From a checkpoint of a small transformer trained on Wikipedia: attention and MLP in parallel.
MLP neurons of a small language model. Each row is named by its layer, matrix (gate and up: input weights) and neuron, and shows model dimensions 32-127. Each number is 128 + 24 x the weight over its row's rms, rounded and kept within 0 to 255. A neuron's up and down rows have the sign that makes its largest values positive.
After each neuron's rows, "fires after" lists the tokens most often just before its 100 highest values on Wikipedia text that the model never trained on.

L10.gate171 [149 100 141 142 180 144 127 126 168 151 134 117 165 162 135 106 163  86 102  92  96 145 130 165 122 124 118 168 136 138  89 120 112 154 123 106 183 151 120 106 127  96 116 102 119 129 123  73 140 140 127 143 128 105 131 144 138 110 116  94 142 146 147 107 161 136  80 128 135 137 107  95  51 108 139 156 101 136 119 109 120  99 101 144 124 108 149 148  99 138 108 136 119 124 140 136]
L10.up171 [123 123 141 157 156 127 155 104 104 163 140 118 132 140 140 146 123  92 134 119 143 113 148 129 122 172 182 120 103 117 148 119 155  95 129  93  96 116 155 126  97 171 136 104 134  96 113 150 160 105 104 166 125  67 126 117 107 143 139 113 157 176 116 127 135 164 143 137 157 122 179 125 119 127 123 106  91 124 131 164 123  77 116 104 116 122 138 169 133 152 114 135  93 119 109 107]
fires after: "t", " Th", " h", "s", "re"

L6.gate418 [150 128 180 113 118 113 101 121 108 139 160 106  84 118 137 137 136 112 133 107 156 122 132 100 132 132 126 166 138 140 142 134 118  84 112 143 131 164  98  91 154 139 127 123 137 128  94 164 115 139 141  86 162 134 156 126  86 138 104 163 145 121 115 135 137 101 143 116 142 172 132 111 117 132 159 126 120 135 182 149 161 149 130 150 134 162 158 140 112  97  96 139 139  90 147 126]
L6.up418 [139 114 137 116 122 102 146 174 140 173 121 160  85 139 129 121 103  81 132 136 143 134 113 155 111 101  95 147 115  96 140 157 127  95 142 182 109 126  90 105 166 140 148 150 162 142 111 156  97  99  96 143 135 117 129 148 148 160 108 103 137 144 112 173 126  64 138 135 147 119 152 151 110 133 140 157 122 142 105 118 148 144 130 150 119 139 125  60 146 134 127  91 154 110 159 143]
fires after: " m", " D", " tr", "m", "n"

L5.gate144 [ 74 146  96 151 177 136 105 149 143 151 141 150 154 119 124 107 131  82 114 111 113 131 136 119  99 132 143 126  81 119 161 100 164  95 123 119 130 136 121 100 124 104  88 159 136 112 132 109 128 136 108 167 150 114 145 154  76  93 133 161  96 173 163  84 112 107  99 124 114  80 152  95 152 109 142 160 111  95 114 100 117 144 133 140 129 114 138 121 123 152 105 112 155 121 122 134]
L5.up144 [ 95 136 118 115 152 124  94 118 174  98 136  99 148 142 115 118 106 125  94 126 109 138 172 123 112 155 143 123 153 110 113 172 153  94  93 156  96 115 116  94 130 147 150 146 130 105 111 142 170 135  95 159 100 129 152  94  98 145 136 155 114 170 118  95 146 126 146  73 115  98 115 112 112 105 118 138 119 101 131 110 152 120 133  98 141 162 122 122 107 131  96  97 144 129  95 119]
fires after: " P", " T", " V", " v", "X", " Z"

L6.gate440 [125 117 160 125 210 111 136 134 163 119 131 139 131  97  75 116 147 164 131 186 160  93 157 101 132 130 124 128 162 110 123 149 136 113 131  93 117 150 149 120 145 146 180 133 135 138 150 124  78 136 158  95 127 116  81 155 133 119 121 114 140 129 142 110 112 175 138 123  94  86 140 105 134 149 111 129 131 167 146 188 129 114 176 150  97 123 130 156  98 116  98 114 148 161 112 114]
L6.up440 [128 127 158 121 148 121 148 143 124 118 130 137 140 180 125  99 155 150 133 135 121  96 144 112 114  77 141 151 117 127 120 103  98 153 104 141 144 157 111  96 107  85 140  99 152 128 138 108  88 155 134 150 128 127 138 164 130 135 151 166 162 128 104 134  86 154 138 147 142 137 115 130 135 148  94 133 130  98 131 160  90 194 147 123  97 165 138 110 169 101  81  97 131 112 139 150]
fires after: " n", " f", "f", " d", " s", " N"

L10.gate118 [108  80 118 117 132 104 134 117 152 129 131 120  99 118 107 156 142  97 145 138 171 158 113 140 140 113 121 134 129 180 160 122 160 161 113 131 125 121  75 163 153 167 138 155 116 155 134 123 132 151 126 137 110 162 119 143 137 162 124  95 127 121 179 169 143 156 148 111  96 106 139 165 124 166 153 114 100 156 161  78 118  70 107 134 143  97 100 146  95 118  57 114 104 167 127 165]
L10.up118 [127 126 142 133 131  93 142 114 150 129  82 105 114 132  89 156 135 113 108 109 108 171 124 142 143 112 122 123 109 161 139 148 130  91 146 103 186 115 108 111 151 139 142 113 140 128 147 110 122 135 140 118 146 146 133 144 154 118 140 133  93  98 161 170 113 102 128 138 143 127 100 109 115 112 154 161 172 131 118 152  98 141 184 130  98 115  99 136 129 136 106 113  71 134 102  62]
fires after: " w", " m", " con", " d", "ec"

L11.gate267 [154 116 117  98 141 104 105 125 170 119 140 181 126 135  96 177 128 151 114 111  96 119 116 132 161  83 138 126 131 138 125 124 132 132 131 110 142  87 151 114 134 125  90 118 118 103 148 182 142 119 148 141 120 120  65 124 132 119 166 170 112 111 117 113 104 120 133 109 110 125 122 110 105 134 117 110  97 112 100 140 116 156 143 101  96 123  97  93 110 138 141  94 115 172 128 142]
L11.up267 [115 113  79 144 160 146  67 149 131 122 112 121 137 124 147  95 106 126 129  98 120 133  83 142 166 126 106  94 138 140 169 133 156 110 124  72 149 102 111 115 102 110 107 138 106 125 127 157 117 138 157 122 169 140 174 103 159 139  93 116 153 128 140 131 146 149 112  88 100 152  53 132 129 116 138 130 133 130 168 142 127 120 133 126 164 109 130 161 137 108 137 114 122 127  77 163]
fires after: "==", "===", " \"", ".\n\n", " of", " ("

L10.gate130 [128 101 123 151 113 185 152 102 160 113 126 154 127 131 103  86 157  83 133 125 101 116 122 140 156 140 120 144 136  96 107  84 145 116  90 147 142 100 105  95 141 118 130 114 163 109 131 123  63 147 122 152 121 112 112  92 156 132 105 154 137  97 118 115 136 149 116 141 155 170 168 138 142 126 121 140 122  92 101 124 130 101 138 133 169 119 117 145 176 110 122 113 142 137 114 164]
L10.up130 [101 111 126 106  96 165 173 125  70 136 102 136  86 154 131 131 129 146  88 131 100 109 132 149 141 198 120 119 146 127 132 111 134  91 125 117 109 112 136 139 150 105 112 120  93 133 140 136 102 154 133 182 145 125 126 113 165 119 125 116 162 173 114 127 133 138  79 112  97 150 127 150 108 116 147  90 102 134 150 122 123 141 124 152 155 107 127 125 144  87  85 118 124 127 126 123]
fires after: " s", " f", " S", "er", "le"

L10.gate424 [127 159 149 103 148  90 107 107 135 145 136 137 109 154 144 114 146 132 120  94 122 149 198 151  92 131 138 127 123 156 165 122 156 128 155 119 128 144 135 145 127 147 139 150 132 114 137 101 103 153 116  74 116 172 111 137 109  95 142 110 100 112 154 119 133  99 109 154  97 101 136 126 129  91 104 128 152 136 121 116 108 141 143 104 108 156 128 100  92 122 150  96 118 147 129 116]
L10.up424 [142  98 116 131 163 108 175 116 128 113 125 150  84 160  99 116 106 136 106 131 136 183 124 126 105 126 127 111  96 106  87 175 175 115 165 124 154 117 134 139 143 120 169 159 159 111 168 158  57  82 119  83 157 133 121 124 120 148 121 130 140 154 108 112  75 127 120 129 129 170 137 120 117 134 103 123 136 103 129 107 150 139 120 134 123 143 121 125 149 164 131 106 152 135 134 126]
fires after: " or", "r", " al", "n", "a", "v"

L5.gate80 [138 147  77 121 148 142 147 111 126  98 138  93 103 132 115 119 111  92 115  91 125 160 113 136 131 157 141 156  78 113  84 131 175 119 103 129  90 142 168 155 144  68 158 131 127  89 115 127 146 132 119 138 130 120 171  85 101  92 132 182 141 115 143 138 114 105 151 116  81 131 151 151 133  91  82  97 115 112 156 138 134  97 123 106 121 107 139 151 134 129 105  96 120 132  95 124]
L5.up80 [134 130 103 157 109 140 149 118 101 123 103  89 117 127 160 137 131 160 125  99 115 141 123 104 135 111 145 121 129  94  92 154 175 120 104 158  91 130 147 125 173 125 147 117 127  74 166 109 139 115 131 119 120  94 158 101 103 109 119 150 169 120 117  92 156 126 116 147 107 107 150 153 124 107  96 116 125 167 143 112 164  97 104 106 151 136 130 115 114 131 121  95  90 146 153 117]
fires after: " P", " T", " E", "P", "s", "e"

L4.gate44 [124  96 138 150 111 194 179 133 104 137 123 117 125 104 148 121 138 143 112 126 111 167 119 158 129 137 105  79 154  86 121 113 137 158 142  83 142 128 130  90 123 150 116 128 123 165 136 116 130 129 109 119 136 117 164  99 119 147 111 116 139  91 143 109 157 113 122 144 117 221 109 137 156 152 153  89 156 128 152 136 131 104 141  76 122 187  94 117 137 127 137 164  99 138 110 145]
L4.up44 [185 139 163 131  97 114  73 114 151 131 125 133 118 148 102 130 148 138 113 115  77 131  90 115 135 134 122 141 103 139 147  97 107 127 154 136 131 115 124 105 128 121 133 156  97 110 147  91 113 122 164 123 125 129 172 112 133 106 125 146 118 113 106 119  91 142 145 176  42  98 156 131  86 129 110 107 133 141 123 160 116 156 154 154 167  62 130 144 137 133 133 102 127 158 115 119]
fires after: "–", " ", " the", " S"

L5.gate201 [151 136 111 148 124  92 185 132  50 122 103 141 168 161 141 107 161 161 139 146 108 106 162 124 129 126 132 135 174 105 106 135 101 131  86 107 158 128 117 137 138 135 160 126  85 139 158 107 161  90 127 104 156 121 143 155 112 140 140  81 140 171 139 110 143 141 167 138 123 122 138 150 151 136 156  82 129  91 169 142 110 158 123 133 108 170 110 131 100 156 114  98 153 110 119 130]
L5.up201 [109 119 110 155 119 126 182 116 111 178 117  96 110 137 148 102 121 121 122 130 120 108  98 122 126 126  78 135 147  82  99 157 129 182 138 137 150  99 108 131 127 149 120 102 128 115 123  98 164 162 105 117 152 103 121 126 152  95 113 113 209 113 127  84 140 122 118 150 126 128 114 154 118 131 111 142 117  84 122 144 141 153 131  89 118 124 150 160 133 164  83 132  94 142 104  98]
fires after: ".\n\n", " |\n\n", " B", " b", "B"

L2.gate412 [113 112 104 135 126 138 157  99 167 116 161 105 141 154  99 125  98 204 152 131 145 139 150 126 116 112 134 108 112 156 145 103 117 112  98 163 110 143 166  81 141  89 127 102 155  87  97  88 110 126 114 120  95 100 119 137  99 149 120 102 132 135 138 124 111 123 156 133 134 160 102 103 186 134  94 161 146 103  68 143 141 157 141 116 119 105 119 139 136 176 141 150 110 134 138 132]
L2.up412 [114 105  84  97 163  82 114 132 155 154 127 106 113 115  77 146 109 125 143 114 146 137 173 120 113 152 100 105  84 162 165 154  65 116 148 155 108 128 134 140 124  91 117 125 148 103  91 109 102 109 158 102 150 119 115 148 141 113 107  73 138 118  80 127 112 111 117 145 139 127 156 117 140 106 102 131 158 122 103 119 128 175 116 145 116 109 189 158  88 148 114 127 124 100 136 116]
fires after: " ", "20", "–", "^"

L5.gate50 [159  86  98 142 168 116 120 169 137 124 164 125 115 131 109 168 139 137 132 113 134 178 131 136 122  83 126 105 109 148 112 188 133 104 111 122 183 116 117  82  98 153 138 142  85 118  99 156 130 122 119 134 106 167 131 109 126 179 130 178 131 101 112  98 107 127 141 107 123 126 144 107 133 118 132 120 117 153 107 129 130  84  61 123 154 143 141 110 152 139 153  93 147 110 138 141]
L5.up50 [136 130 107 121 133  92  57 128 137 126 136  74 123 151  97 119 139 151 106 133 132 126 111 124 163 105 181  97 105 146 158 113 117 106 115  99 156 116 122  76  65  98 106 135 101 127 119 187 167  94 131 131 163 117 146 127 139 144 181 130 136 116 101 117  88 136 121 113 149 174 120 113 116 156 110 120 116 132 129 132 137 116 143 131 139 120 146 132 110 103 118 119 126 120 107  97]
fires after: " bec", " \"", "a", " sh", ".\n\n", " "

L5.gate381 [138  85 137 137 122 107 132 154  78 116 105 130 108 151 156 137 147 139 131 114  92 120  85 165  83 135 142 139 141 108 146 146 147 115 147  98  60 155 133  94 137 104 117 134 154 150 104 126 130 132 159 128 150 133 183 171 126 140  97 130  92 155 163 148 134 136 125  72 125 155 123  85 105 111 137 125 138 143 154 123 125  85  92 129 118 179  44 128 133 115 126 147 135 139 149 125]
L5.up381 [143 104 154 156 113  98 116  96 135 139 125 154 110 175 108 124 110 118 140 111  66 116 131 124 115  85  99 134 134 163 117 102 120 131 136 100 153 114  98  88 123 143 132 136 135 114  92 147 134 133 168 151 109 134 164 114 106 136 114 165  88 161 127  98 124 139 144  95 123 121 158 110 152 126 164 129 102  75 129 106  93 145 119 127 164  87 114 114 114  99 140 101  83 127 130 146]
fires after: " ", " S", " att", "ub", " f", " s"

L2.gate285 [137 116 121  92 152 120 125 168 143 180 145 122 110 137  94 120 114 145 126 160 142 112 104  97 192 124 161 171 115 123 143  95 109 105 144 177  85 111 155  99 163  84 120 111 130 114 124  89 109 153  98 107  80 136 118 113  92 142 104 137 121  91 143 125  96 143 148 132 107 130 122 135 170 149 115 134 150 135 131 150  99 184 133 131 117 106 126 157 104 164  99 152 107  76 164 117]
L2.up285 [113 155 148 103 165 129 167 134 138 202 142 119 102 154 138 102 105 127 127 161 185 146 120  96 123 131 152 144 105 114 142 101 110  93 164 158  99 106 124 131 155  94 147 118 140 139  93 116 114 147  89 116 116 144 106 109 111 118 113 143 103 113 104 145 114 154 133 157 103  96 128 116 151 152 136 125 139 126 135 128 107 139 151 116 116  92 110 164 117 187 145 140 113  66 171 138]
fires after: "20", " ", ".", ","

L5.gate405 [135 120 133  94 130 129 118 127 124 101 106  98 108 114 156 185 139  67 138 101  97 125 191 110 110 131 109  76 131 185 105 137 165 107 100 120 105  92 159 168 124 119 183 132 127 111  96 120 144 116 170 142 117 110 123 125 104 173 130 101 128  96 120 152 156 127 108 112 135 113 116 138 148 115 100  92 128 121  90 128 105 102 131 142 158  89 124 117 110 136 113 143 138 130 133 144]
L5.up405 [149 111 127 124 147 133 123 140 114 126 141 146 124  92 116 163 160 133 125  86 167 177 153 130 124 111 170 141 173 117 108  86 122 127 138  89 148 149 120 127 109 136 127  69 133 141 164 127 129 136 117  74 148 117 142 123 109 148 112 169 160 116 121 155  89 111 118 126 147 136  88  95 113 150  90 124 108 127 132 110 130 159 119 141 104 165 113  86 176 133 127 148 131 188 147 128]
fires after: " c", "ed", " le", " C", "ol", " n"

L6.gate132 [129 116 119 125 149  82 118  81 115 104 122 146 109 105 129 159 134 193 143  99 137 133 126 126 135 134 110 132 101 114 107 107 149 137 136 128  79 124 162  99 119 103 116 111 132  97 135 123 104 145 124 160 113 113 109 130  89 139 176 133 145 131 114 123 117 113 140 127 120 131 150  97 132 112 156 174 163 104  95 159 124 123 140 111 134 161 126 135 101 118 157 122 151 135  87 139]
L6.up132 [122 135 143 173 150  89 124  88 111  58  99  86  80 135 107 114 138 128 125 124 168 137 102 144 157 157 144 110 130  99  90 118 153 112 115  83  97 142 157 109 130 104 164 103 103 161 164 153 114 126 150 131 133 135 143 145  93 120 160 115 117  93 113 137  95 163 115 109 113 149 151  72 118 108 129 130 156 154 114 143  99 119 124 132 108 131 138  80 141 138 154 122 146 141 102 135]
fires after: " or", "ar", " E", "p", "l", "r"

L6.gate156 [123 186 107  53 140 108 119  92 136 141 148  91 111 116 112 131 144 148 120 132 136 120 171 113 134 147 145 158 111 121 105 144 116 113  67 128 120 137 168 132 112 136 116 137 108 149 127 121 112 106 109 101 123 143 127 101 100 142  89 111  99 117 108 144 117 139 136 115  95 131 146  98 122 119 152 118 141  98  81 156 195 141 185  80  74 150 110 119 160  90 137 134 127 171 138 120]
L6.up156 [125 143 125 124 138  96  94 115 133 145 147 175  71 101  97 114 116 133 130 130 116 106 120 120 154  90 142 159 103  91 141 124 142 128  99 121  95 126 133 117 133  89 122 134 114  99  80 107  88 101 123 145 143 125 138 140  80  54 147 117 151 115 146 108  85 152 182 162 145  76 117 147 126 157 129 130  87  99 125 146 130 177 143 143 102 128 158 120 120 103 131  84 136 189 146 115]
fires after: " d", "if", "r", "ec"

L10.gate355 [ 59 109 121 128 127 134 154 130 120 165 113  99 158 129  91 123 173 121  89 138 100 113 145 134 116 120 106 147 154 125 151 108 115 147 165 145 142 127 101 115 126 158 110 151 169 124 111 106 133 121 121 129 148 141 154 125 121 124 155 157 109 113 126 136 160 122 113 115 142 118 149 122  77 159 161  97 103 110 120 186 158 129 178 105  98  86 143 147 122 126 140  97 161  75 141 155]
L10.up355 [120 111 121 143 167  83 117  99 113 149 161 171  91 144 141 118 104 100  93 141 119 163 127 135 115 135 161 131 144 102 152 150 133  71 136 138 130 175  95 148 138 109 124 148 136 129 141 109  99 103 178 130 154  87 153 120 126 113 130 140 137  72 102 160 134 147 197 124  54 116 153 105 127 135 161 130 157 188 122 121 147 115 146 133 126  96  98 135 118 117 110 112 156  88 165 110]
fires after: " D", " S", "om", "X", " Z", "on"

L6.gate104 [ 81 109  85 138  88 126 128 119 103  97 154 143 111 139 104 158 141  96 134 128  98 152 148 114  56  95 154 118  89 142 118 144 139 124 103 135  99 149 118 146 117 111 132 109 106 152 137  97 118 121 132 153 127 132 129 187  70 116 164 171 105 124 117  86 169  63 123 165 140 126 142  99 114 150 137 125 101 137 115 120 131 106  76 154 141 141 141 142  92 131 110  94  95 123 143 148]
L6.up104 [ 95 132 121 128 146 173 125 112 127 124 102 108 114 134  38 129 130 146 122 114 122 168 102 106 122 123 125  98 147 122  96 132 143 142 124 166 187 163 140 127 148 121 106  92 121 117 146 140 139 158 130 134 105  83 161 117  86 158  79 178 109  93  88 128 113 141 140 119 125 125  93  97 161 142 112 128 135  79 118 130 125 139 142  96 135 120 135 110 123 125 127 104 132 131 123 106]
fires after: " C", " c", " Sp", " P", "p"

L5.gate300 [158 111 158 103 102 109 144 122 118 149 118 125 157 134 153 141 106 113 150 119 149 142 109 121 131 115 116 145  95 107 133 172 154 158  86  97 105 117 109 151  97 106 117 126 139 143 159 185 192  97 146 130 112 141  86 100 101 141  85 118 117 175 130 142 120 146 162 132 123 125 128 116 182 140 119 114 139 168 106 134 135 146 106  94 116 168 115 113  84 110 150  84 117 140 140 117]
L5.up300 [187 102 116 151 169 113  88  70 170 115 121 131  99 191 128 124 153 125 142 141 140 146  44 134 102 101  99 155  96 125 109 103 145 138 149 110 102 124 134 131 139 144 136 139 110  93 131 150 118 166 134 110 119 104  84 127 130 151  98 153 181 112 116 120 113 136 116 129 125 116 161 110 117 171 110 136 133 116 121 126 164  99 150 138 174  99 106 139 147 144 146 113 172 103 124 108]
fires after: " p", "od", "ort", "ass", "og", "it"

L5.gate399 [ 89 165 149 110 141 106 161 104 175 120 119 147 153 128 154 151 137 173 133 109  97 133 129 147 139 102 112 174 156 144 148 117  96 132 148 150 140 143 133 129 114 115 116 134  92 128 116 120 129 116 141 143 130 145  81 179 158 147 122 137 172 172 149 144 118 100 113 100 123 116  98 130 108 145 163 122  94 110 109 173 145 151 151 122  98  89 134 134 143  98 112 129 113 145 101 111]
L5.up399 [120 139 116 149 151 129 147 120 162 115 111 153 164 112 109 148 129 141 120 136 118 106 135 131 137 121 111 145 126 151 110 100 155 178 131 118 118 145 126 102 117  74 124 117 135  87 122 119  75 120 132 148 121 125 114 180 151  92 150 111 138 132 104 172 142 155 115 133 110 101 129 132 168 102 167  95 112 166 134 117 132 128 117 113  89 138 133 133 137 129 113 107  83  97 181 118]
fires after: " W", "ill", " F", " B"

L2.gate341 [133 139 129 150 106 175 166 128 115 145 125 132 133 131 174 102 136 101 106 137 115 129 109 141 139 154 137 114 189 114 160 107 105 159 147  63 140 121 115 129 126 125  99 130 128 141 159 143 136 126 157 129 144 144 161 109 129 130 139 102 132 104 153 125 114 131 124 141 134 188 104 149 152 137 173  85 151 131 127 110 117  79 143 121 170 180 100  98 104 126 121 170  59 148  87 147]
L2.up341 [147 159  98 109 137 141 129 117 120 119  95 136 124 161 121 153 147 168  90 162 132 143  91 103 165 134 109 167 160 111 105  98 110 136 141 133 113 144 144 124 148 170 155 118  87 121 136  74 168 109 101 111 110 169 194 114 149 113 109 128 118 146  91 113 192 147 143 125 103 105 115 137 106 129 118  93 109 161 134 103 142 122 130 167 160 104 159 140 133 142 155 131 119 119 178 106]
fires after: " ", "–", "0", "1", "2", "3"

L2.gate346 [117  61 163 125  74 180 128 129 112 112 173 116 119 108 134 132 140 109 123 103 160 163 146 169 120 122 159 105 151 104 105 108 107 142 114  89 142 132  81 152  95 138 148 119 136 140 131 179 118 119 187 119 119 117 150 115 104 132 113 122 110  93 160 119 106 123 115 110 141 162 122 128 139 112 145 127 164 142 150 129 141  66 130  97 132 141  95 122 149 129 124 142 172 203  94 128]
L2.up346 [144 142 114 146 101 100 169 158 163 131 120 135 145 110 121 136 157 131 100 138 129  99  78 108 185 182 108 168 107 112  93 126 137 147 134  78  91 128 173 187 139 147 133 127  87 119 124  87 114 104  90 147 162 206 141 144 141  96 122 115 117 131 112 145 149 137 111 154  98 101 149 121 161 106 113 140 141 115 103 126 127 147 132 171 173 111 138 110 108 144 125 134  97 110 150 133]
fires after: " ", "20", " T", "–", "T", "=="

L5.gate298 [140 151 116 140  94 130 179 114 126 120 155 161 156 138 158 110 116 118 159 145 101  90 117 140 129 133 122 163 159 150 157 137 146 127 113  91 133 103  66 154 129 122 166  91  92 119 111  89 174 159  97 108 121 125 155 109 112 141 104  92 134 153 150 152 149 141 148 131 148 113 130 157 134 141 199 131 143  90 135 161 116 129 136 122 112 106 163 120 121 141 154 123 120 113 117 113]
L5.up298 [126 129 144 129 170 109 185 107 158 154 111 153 125 137 103 104 161 126  88  96 121  92 141 134  89 137  72 147 138  94 174 115  99 115  85  91  79 127  93 120 125 107 115 101 157 142 129 150 133 141 152 140 151 143 137 123 134  91 152 104 134 121 124 148  82 141  95  86  98 114 143 142 156 114 132  76 170 148 102 126 124 158 157 133 120 170  96 132 129 150 108 131 112 102 109 155]
fires after: " B", " F", "o", "B", " f", "el"

L6.gate304 [142 114 142 186 157 158 126 100 129 112 168 196 161 134 132 143 148  90 105 177 153 107 177  93 134 131 148 154 121 156 117 100 125 127 165 108 129 152 139 121  95 133 107 134 113 130 129 131 118 117 122 104 102 138 119 151  99 156 110 145 148 170 137 126 168 118 120 184 152 162 128 119 139 127 133 105 148 130  93 116 114 123 171 118 134 118 151 158  94  98 102  82 130 142 131 170]
L6.up304 [126 151 109 126 154  87 115 152 106 163 122  96 111 130 144 152  96 123 125 164 156 142 136 118 127 104 162 124 173 114 118 108 134 139 101 176 148 143 129 121 132 141 123 102 125 138 151 165 107 138  57 145 116 126 127 152 112 143  78 115 160 167 110 138 125 124 128 108 142 135 125 143 135 186  73 124 150 132 138 158 103 160 110 130 129  67 162 135 127  62 135 118 135 167 169 109]
fires after: " c", "c", "ol", " C", " ch", "ur"

L5.gate255 [185  91 137 157  96 160 129 116 146 136 142 152 117 130  55 134 149 134 131  96 103 122 160 157  83 114 149 160 109 124 117 117 122 128 140 111 140 107 120 123  81 146 113 138  78 123 118 176 111 102 114 128 105 119 123  98 128 139 136 136 112 101 167 124 166 112 110 116 149 159 131 137 113 149 155 130 113  84 107 123 105 134 149 111 167 145 126  90 176  88  86 100 182 146  98 119]
L5.up255 [ 97 142 191  67 126 133 136 111 125 119 142 129 169 136 134 130 113 116 146 132 106 150 103 119 153 124 124 115 149 123 129 118  90 115 118 121 109 136  82 134 126 148 134 143 151 125 151 157 168  92 115 175 161 163  88 169 155 135 112 109 138 141 102 143 125 136 156  76 119 131 112 110  87 145 139  83 137 169 133 147 154 154 148 168 141 101 166 178 126  90 141 129 108  81 156 125]
fires after: " f", " F", "y", " s", "ul", "ir"

L6.gate55 [155  96 144 132 131 143 147 133 113  96  89 139 135  79 162 129 104 135 131 105 107  91 104 115 118 114 130 136 128 108 148  93 123 121  97 136 136 131 129 150 136 108 138  95 121 131 100  99 151 141 118 140 135  97 117 109 120 148  92 130 116 130 112 122 158 154 156 133 166 171 109 152  70 108 102 146 140 161 140 105 135 144 116 146 176 139 146 114 137  78 149 129  89 141 118 173]
L6.up55 [108 119 112 124 131 134 159 123 150  94 127  92 109 121 109 153 108 119  79 122 130 166 139 134 102 161 132 121 119 123 122 102 100 101 116 122 145 146 138 145 148 134 166 106 123 134 129 130 128  87  38 141 103 140 126 114 128 125 126 149 142 143 140 138 137 123 141 123 133  81 123 144  93 120  94 163 173 176 127 105 141 160 134 127 167  96 123 165 120 147 150 103 142 133 133 154]
fires after: " S", " t", " s", " T", "S"

L6.gate39 [153 131 164 138 108 101 138 110 166 122 138 149 140 158 150  75 123 111  96  64 105 111 161 132 103 120 118  99  92 106  99 134 113  91  81 128 117 136 117 107 122  95 158 110 113 124 114 105  77 114 173  96 135 133 121 115 139 125 109 135 123 122 132 100 127 163 155 165 154 129 131 124 173 159 169 123 102 137 116 124 116 127 147 140 199 127 111 162 131 112 116 153  91 115  95 146]
L6.up39 [114 131 149 144 145 148 134 132 136 106 135 114 133 180 140 110 118 124 116 132 116 171 117 102 131 134  99 121 139 160 134 131 114 134  94 187 153 174 106 131 143 139 164 124 125 138 118  91  75 152 130 149 143 124 112 118 174 157 115 136 148 148 106 127 144 112 182 109  89 105 128 127 143 158 138 105 122 125 137 143 116 215 117 154 169 131 144 123 131 131  88 100 110 126 157 119]
fires after: " f", " F", ".\n\n", " l"

L5.gate221 [132 118 118  88 108 127 119 118  93 127 151 116 109 126  89 114  58 115 115 112 111 131 116 123 127 129 159 107 124  71 165 140 121 119 114 155 136 139  90 108 152 125 124 121 106 142 123 159 100 116 105 137  96 160 171  99 125 127 143 147 121 100 117 150 115 122 119  95 117 190 152 104 113 150 130 130  85 166 152 166 116 149 116 150 123 152 119 166 134  84 128 144 103  97 105 144]
L5.up221 [126  99  84  96 134 126 142 157 128 105 144 107 131 160 156 130 133 118 142 126 115 130 147 130 123 160 118 135 142 109 148 107 123 104 171 121 154 151 135 178 126 137 119 112 167 129 116 107 160 121 114  99 136 135 134 108  85 153 115 109 108 170 185 147 136 155 115 161  99 109 132 192 111  99 144 108 104 139 104 130 120 131 138 127 171 147 118 181 109 106 119 107 133 149 109 171]
fires after: " le", " Le", " s", " S", " T"

L5.gate293 [121  95 105  93 179 113 159 106 155 123  86 133 138 168 145 118  84 117 129 151 104  99 184 137 141 122 156 145 128 118 126 127 127  93 128 140 105 106 167 126 119 137 141 167 173 102 152 152 132  89  97 136 114 105  85 134 119 156 162 133  98 119 130 143  95 163 174 149 145 158 115  92 136 121 107 128  98 107 103 138 123 106 103 141 110  91  89 135 126 150 100  99 122 120 116 174]
L5.up293 [148 112  91 112 137 103  98 107 132 148  81 108 121 113 126 130 108 120 111 140 120 103 130 107 149  95 107 123 139 128 109 104 132 116 132 124 117 112 133 141 136 122 155 134 122  97 105 141 137 116  93 116 124 128 136 176 158 143 139 175  95 124  97 127 141 143 113  99 179 145 100  80 102 174 171 161 105 105 113 140 174 173 129 113  94 134 121 128 126 102 118 115 167  96 139 137]
fires after: " re", " in", " In", " U", " S", "el"

L6.gate261 [122 118 129 100 130  99 151 125 126 114 119 112  67 116  52 115 135 115 138 144  85 168  86 138 138 130 103 169  81 116 135 137 182 149 116 111 128 159 137 124 157 144 119 123 185 161 153 128 147 132 125 108 154 129 141 160 117 134  95 116 114  96 117 118 116 162 117 128  96 133 170 134 125 184 137 141 128 166 138 153 158 113 143 142 111 146 138 120 112 124 139  97 100 126 144 128]
L6.up261 [138 164 135  80 131  99 155 121 107 142 123 170 130 160 155 131 119 158 147 133 112 130 157 155 158  99 171 103 121 138 122 147 109  90  92 147 149 154 128 147 132  90 137 128  93 100  83  91 125 114 117 113 160 116 120  89 117  94 167 150 180 130  99 123  92 127 117 148 127 135  85 113 140  84 125 125 140 136  99 164  99 122 152  93 155  84  84 133 153 152 151 108 137 120 128 122]
fires after: " D", " d"